{"n_layer": 23, "head_dim": 64, "qk_norm": false, "attn_scale": 0.125, "lr": 0.00206, "lr_mult_o": 0.609, "lr_mult_up": 1.06, "schedule": "wsd", "batch_tokens": [65536, 131072, 262144, 524288], "doc_mask": true}
MLP neurons of a small language model. Each row is named by its layer, matrix (gate and up: input weights; down: output weights) and neuron, and shows model dimensions 208-303. Each number is 128 + 32 x the weight over its row's rms, rounded and kept within 0 to 255. A neuron's up and down rows have the sign that makes its largest values positive.
Before each neuron's rows, "fires after" lists the tokens most often just before its 100 highest values on Wikipedia text that the model never trained on. A number after a token or word is its count.

fires after: " G" 18, " c" 15, "c" 9, "og" 5, "ol" 5, " C" 4
L12.gate60 [135  70 118 123 131  72 170 128 106 184 139 117 106 103 163 142 179 119 106  89  76 136 142 115 167  79 157 107 141 103 146  87 147 134  85 125 117 141 167 153 183 138 146 145 157  77 140 132 178 118  97 129 147  97 104 131 161  85 117  51  75 128 150 129 155 129 144 124  92 170 156 109 107 171 132 131 142  93 187 125 108 123 138 124  94 115 115  92 163 127 114 109 140 175 139 134]
L12.up60 [170 114 158 125  99 105 136 120 122 177 114 106  75 143 124  83 162 124  97 151  93  72 113 162  75 116 173 198 142 135 121  95 102 149  99 143 116  96  83 148  83 139 164 119 134  90 111 191 124  97 120 110 182 112 168 153 125 155 170 164 125 151 128 116  73 141 112 141 126 124 132 109 216 123  82 108 168  87 162 174 159 183 101 107 136 119 179  94 101 148  78 137  68  92  97 100]
L12.down60 [114 166 124  74 126 127 161 166 162 149 150 107 100 129 172 148  91 156  97 143 115  93 110 105 119 139 122 121 126 168 104 122 175 123 118 119 140 176 146 110  88 158 148 148 119 145  95 148 144 141  37 182  79  76  80 100 130 158  91  76 130 146  83 160  96 134 115 121 198 202 138 166 121  80 152 110 110 101 106  90 131 147 124 142 150 117 138 146 137 101  94 175  72 111 125 148]

fires after: "9" 36, "5" 14, "6" 11, "8" 10, "0" 10
L14.gate776 [153  87  89 187 107  97 147  67 219 147 122 173 108 148 119 138 142  97 153 119 116  91 115 144 166 109 209 165 132 141  88  78 140 139  98 100 137 163 160 141 127 153 113 153 175 128 118  93 116 159 101 146 151 177 118 133  95 135 115 164  91 116 108 175  82 144 121 142  32 170 121 158 119 112 124 162  63  91 162  80 141 135 150 192 101 138 163 108  93 163 122  48 122 106 126  97]
L14.up776 [114 119 145 112  94 151 193 154 132 153 161 111 182 151  59 190 149 125  77 116  88 161 158  98 222 158 109 217 121 118  96 110 167 123 112 170 119 142 112 159  92  91 152 117 134  46  96 187 161  83 122 163 106 140 128 148 148 133 166  87 129  95 146  94 119 134 118 124 118 125  35 152  88 122  92 110 121  96 110 143 108  48 108 143 123 116 158 114  94 136  49 131 135 142 184  75]
L14.down776 [124 146  83 131  81 191 125  95 120 122 149  95  83 105 114 141 214 178  88 160 127  56 135  84 117 113 160 155 126 159  50 114 109 111  94 139 164 175 140 116  99 114 151 122  82 121 132 123 140 127  96  90 106 143 139 121 120 200 144 141 154 140 100 171 121 110  95  53 108 209  90 199 180 106  96  85  95 105  61 150 148 180  93 155 114  91 124 171 106 100 113 114  76 119 106 134]

fires after: " c" 20, "ic" 14, "c" 10, " acc" 9, "ut" 4
L7.gate777 [ 84 151 130 114 147 115 176 153 122  81 118 124  96 101 115 121 114 144 125  77 158 126 165 115 186 140 165 175  98 151 195 139 102 129  86 132  91 164 166  95 143 124 134 128  93 134 119 153 138 140  81 156 179 102 162  82 111 120 133 127 104 122  72  69 151  67  70 153 124  93 105 116 141 191 122 162  87 154 110  83  86  96 130 143 146 173 169  93 164 106 169 105 136 113 128 146]
L7.up777 [ 52 111  98 120  86 103 109 124 135 121 132 141 125 150 196 104 137 153  80 110 159 175 127 112 138 116 158 192  91  64 126 114 194 201 109 146 100 143 137 115  76  69 126 139 136 151 119 191 111 139 179 127 131 105 147 145 109 202 143  73 103 127 135  95 107 182 162 149 118 108 144 117 136 164 181  69 136 109 131 132 155 214 110  83 103 100 148  90 194 121 111 217  82  84  89 147]
L7.down777 [111 131 143 169 168  88 130 108 112 194 151 103 115 134  91  89 151 105 129 108 120  95 117 118  63 113 109 133 155 225  49 157 109 118 145 136 146 132 127 129 180 151 148 153 150 159  65 120 108 190  98 129 113 153  89  74 119  84 110 113 118 118 146 143 120 111 162 110 135 115 125  91  77 173 160 157 154 108 181 151 113 167 126 111 147 151 104 177 149 141 129 129 126 125 140 136]

fires after: "b" 22, "v" 7, "t" 6, "r" 6, "iv" 5, " member" 4
L9.gate510 [116 128 185 172  98 139  91 133 120 151 133  76  88 145 127  91 128  91 121 154 127  87 205 104 157 113 193 157 114  95 138 124 119 101 122 103 189 148 149  59 142 129  81 157  73  91  45 106 128  99 151  99 139 128 151 147 124 119 125 199 103 151 163 144 139 126  96 118 148 137 175  87 164 103 119 111 163  80 144 127 152 143 132 161 155 175 125 162 167  62 137 178 114 123 148 104]
L9.up510 [103 133 121 150 115 140  56 157 128 124 118 134 103 142 204  92 156  99 101 137 146 128 119 152 130  82 161 120 112  89  92 122 144 114 135  74 251 164 158  98 136 118 143  68 120 112  71 123 119 157 203 146 143 111 122 139 108 137 136 101 161 176 104  97 177 100 131  90 130 127 162 121 185 124 141 148 120  95 161  87 168  89 105 121 147  72 141 169  61 117 127  73 151  89 195 103]
L9.down510 [110 104 130  95 143 130 136  59 104 123 141  88 157 133 128 155 122 137 143  84 138 153 115 152 178 115 136 115 187 207 186 125 131 141 146  85  39 133 123  98 142 101 158 169 112 172 171 142 123 194 176 152  97 126 171 127 140 116 156 122 193 105 144 109 164  57  97 135 142 150 135 172 134 157 132  96  97 193 105 131 106  99  94 110  95 135 179 138 145 181 136 131 158 155 152 136]

fires after: "0" 31, "9" 23, "–" 9, "1" 9, "iet" 7, "-" 6
L15.gate548 [106 219  75 104 173 142 164 147 146 142 113 179 149 128 119 114 147 153 166 138 143 122 114 164 110  88 157  84 104 183 147 143 101 116 166 113 130  86 140 165 121 127 131 150  88  91 138 153 180 104 114  95  85 130  77 115 136 117 148  96 145  34 105 177 150 124  90 120 129 172  93 172 111  72 178 143 142 141 174  70 143 143 129 153 113 164 177 135  84 122 160 145  85  65  81 110]
L15.up548 [146 119 106 155  72  97 146 178 135 129 120 127 154  98 110 164 149 115  67 110 123 134 144 142 161  75 118 121 187 128 183 113 130 132 208 153 121 110 136 116 157  79 148 103 131  73 100 120 188 112  59  95 110 146 140 102 176  77 108 190  99 125 170 181 119  89 159 168 138 201 138 133 100 135 187  88 115  98 193 127 101 133 119 164  85 107 188  90 158 116 174 106 132 200 149  95]
L15.down548 [120 115  75 166 100 130 128 124 115  72 180 126 184 112 129 141 161 103  58  96  42   8  98 140 138  62 178 169 162 161 186 119 174 105 137 148 128 180 119 166 133 107 102 150 148 150 156 127 156  51  74 120  96 164  99 134 159 162 124 169 157 116 100 111  86 126 166  83 185 204 130 152 117 120 153  75 118  75 137 106 113 128 120 138  91 125 135 115  86 149 141 120 151  90 107 120]

fires after: " " 69, "2" 6
L18.gate448 [130 118 157  73 121 143 155 103 169 163 113 145  67 119 106 106 128  86 133 149 228 149 186 143 118 141 167 122 148 184 152 150 160 112 191 159 116 119 133 143 119 170 161 144  76 170  99  59  99  87 110 128 155  81 125  93 132 145 181 128 125 104 103 147 154 137 167 120 120 146 172 121 106 161 112 164 205 120  86 172 132  81 171 132 108 132 130 153 112 135 135 107 129  79 125 114]
L18.up448 [165 113 103 118 155  69 126 156 151 182 160 106  76 164 125 140  94 133  96 126 131 125 154 135 158 105 132  73 175 178  81 214 120 122 159 148  97 165  99 178  91 118 134 112 105 115 139 190 119 170 104 130 126 164 178  73 106 114  79 135 141 115 153 136 115 143 138  55 179 149 132  92 123 141 131  79 183 145 118 111 145 112  67 121 115 133  97 182 117 151  93 135 127 159  82 117]
L18.down448 [119  98  67 164 130  90 100 138 124 104 180 107  58 125 113 117  95  69 131 143  61  74 196  95 164 168 145 168  91 125 163 152 120 136 145 120  38 113  88 169 143 197 111  88 131  42 165 150 124 148  86 127 138 118 173 142 153 155 113 121 169 139 135 136 163 152 135 170 120 157 131 138  93 135 167 129 139 162  88 111 166 153 147  79 171  91 116 123 170 150 139 148 140 133 142 142]

fires after: "0" 26, " " 22, "9" 20, "–" 11, "2" 11
L18.gate185 [ 78 126 144  99  89 155 176  84 181 179 152 154 139 128 145 154 134 108 125 109  76  75  91 134 150  98 191 139 147 178 136 140 128 114 115  91 144 134 132 137 136  79 134 104 105  53 106 156 147 122 130 135 135 104 137 103 189 138 151 118  95 107 177 160 186  88 117  96 203 140 149  99 101 114 116  76  90  46 116 117 132  67 144 111 114 159 151  88  73 116 180 154 109 145 116 133]
L18.up185 [102 110 140 117 142 109 147 124 161 124 104 107 110 114 143 133 136 137  82 146 154 155 114 186 133 138 167 170 104  79 137 106 128 149 120 120 118 120  91 160 134 116 136 119 112  84 177 108 156 104 124 131 113 133  87 122 152 142 118  91 177  99  92 124 142 153  99 145 197 170 164 135  75 149 119 120 119 111 152 141 191 113  78  86 139 173 160 141 100  61 160 142 164 127 100 100]
L18.down185 [229 137 151 162  80 146 127  79 150 151 139 139  77  91 157  81  71 107 138 123 113  47 118 190 128 131 162 122 125 111 175 118 166 114 130 195 127  81 111 146 111  96 151 136 112 154 183 153 141  80 142  85  99 125 151 121 127 121 114 191 104 179  79 145 194 193 108  82 174 130 147 116 179 111 133 139 157 120 129 187  55 125 146  84 113 132 102 143 180 140 143 121 118 165 114 137]

fires after: "1" 47, "9" 29, "0" 16
L18.gate239 [ 94  82 119 165 118 203 129  85 129 141 158 218  94  74  97  79 109 169 142  93  76 132  98 150 182 116 147 127 149  96 126 102 195 107 103 126 120 135  98 226 126 154 139 151 166 135 140 139 151 148 108 107 144  77 158  82 121 141 162 137 122 110 143 158 119  22 141 152  99 144  59 146  93 147  92 160 106 159 112 142  81 134 179 150 156 153 197  94 136 112 117 113  79 122 136 100]
L18.up239 [174  80 203 141 118 148 115  53 135 137 131 143 147 129  95 191 147 135 125 109 138 133 116 202  83  68  83 209 111  71 165  91 151 147 216 186  66 126 110 161  84 152 102 138 152 119 131 147 109 146 150 110 149 120 159 124 164 173 189 137 144 117 134 123 111 144 196 118 113 164  78 219 158  73 175 112 107 117 172 138 102 114 114 133 115 149 147 149 163 127  96 141 153 178 130  86]
L18.down239 [142 161  62 119  84  77 113 136 112 107 121 138 163 151 118  72 169 128 140 159 129  11 158  32  93 170 114 171 163 150 119  95 202 116 102  76 200 172 104 136 179 172 121 126 145 152 114  63 175 125 127 109  99 119 111 160 147 104 114 114  86 207 111 163 167 137  44  98 134 160  68  88 160 160 145  89 123 163 113 107 155 127 128 117  62 147 128  86 115 115 119 143  84 158 106  77]

fires after: " f" 19, "f" 16, " F" 14, "F" 11, " A" 8, "ore" 7
L6.gate147 [118 184 155 117 132 100 110 149  95 112 174 123 122 142 119 115 143 160 112  98 178 145 202 160 133 112 130 113 136 106 126 127 166 108 155 132 147  73 153 171 183 162 139 106 158 171 187 125 152 130 167  86 178 100 180 116 120 114 165 110  97 146 103  63 115 116 107 131 138 149 132 103 155 152  44 136  89 177 152 150  96 109 131 152 129 111  69 150 109 126 146 180 157  95 111  55]
L6.up147 [123 102 114 124 117 109 120 103 137 115  86 151 205 115 138 148 117 112 111 112 128 172 129  83 141  54  11 148 152 192  95 156 174 106  97 138 108 175 134  74 143  70 151 149  84 103 168 122 116 117  86  80 140 111 157 140  79  97 148 142 128  65  98 118  82 146 191 147 121 111 109 167 105 125 220 105 216  38 162 132  78 107  71 139 143 113 165 117 188 101 112 184 183 115 110 123]
L6.down147 [ 91  79 121  81 132 172 153 137 185 153 178 125 164 187 130 191 108 111 132 127 112 200 164 104 103 104 133 112 136 148 120 157 150 145 119 170 123 123 102 134 146  84 168 187 150 148 180  82 142 125 113  81 142  87  96 190 169 131 131 128  97 112 150 125 127 154 149 139 124 144 115 177 115  83 195 124  59 136 148 128  88 137 137  62 137  88 101 174 129 149 151  63 109 123 172 156]

fires after: " |" 37, " " 19, "|" 13, "1" 5
L17.gate108 [122 102 185 169 156 132 172 120  90 152 126 155 105 169 104 125 207  63 153 108 162 100 138 158 188 108 107 115 152 157 119 138 126 139 131 130 153 153  88 131 127 169 146 103  82 126 172 129 144  77 120 161 130 105 121 135  76 111 153 149 130 125  97  93 125 125  39 116 152 140 148  45  63 169 119 109 126  99 114  99 189  73  62 108 116  88 137 215 138 112 127  97 124 172  98 117]
L17.up108 [133 190 130 155 101 130 163 150 151  98  69  62  94 126 132 124 157 111  92 132  82 134 130 142 151 107 133 148 209 158 130 122 131  89 152  87  86 161 123 112 121 133 153 167 131 104  58 165 140 101 133 164  73 166 104 132  75 112  72 146 143 102 136 145 162 102 165 133 127 157 146 141 141 136 129 117 101 140 128 123 194 155  51  57 169 114 172 131 120 151  88  68 141 156 156 120]
L17.down108 [153 123 118 128 139 109  97 111  84  86 157  62 101  97 171 117 145 119 122 107 168   0 144  71 145 150 113 194 101  99 125  81 152 225 164 101 164 172  73 137 145 141 126 125 132 137  74 115 154  85 132 134 139  87 102 143 147 147 156 146 149 151 119 113 106 107  90 117 104 125 127  98  85  86  74 115 112  93 153 149 159 154  97 161 145 152 144 108 133 105 165 139 146 111 155 103]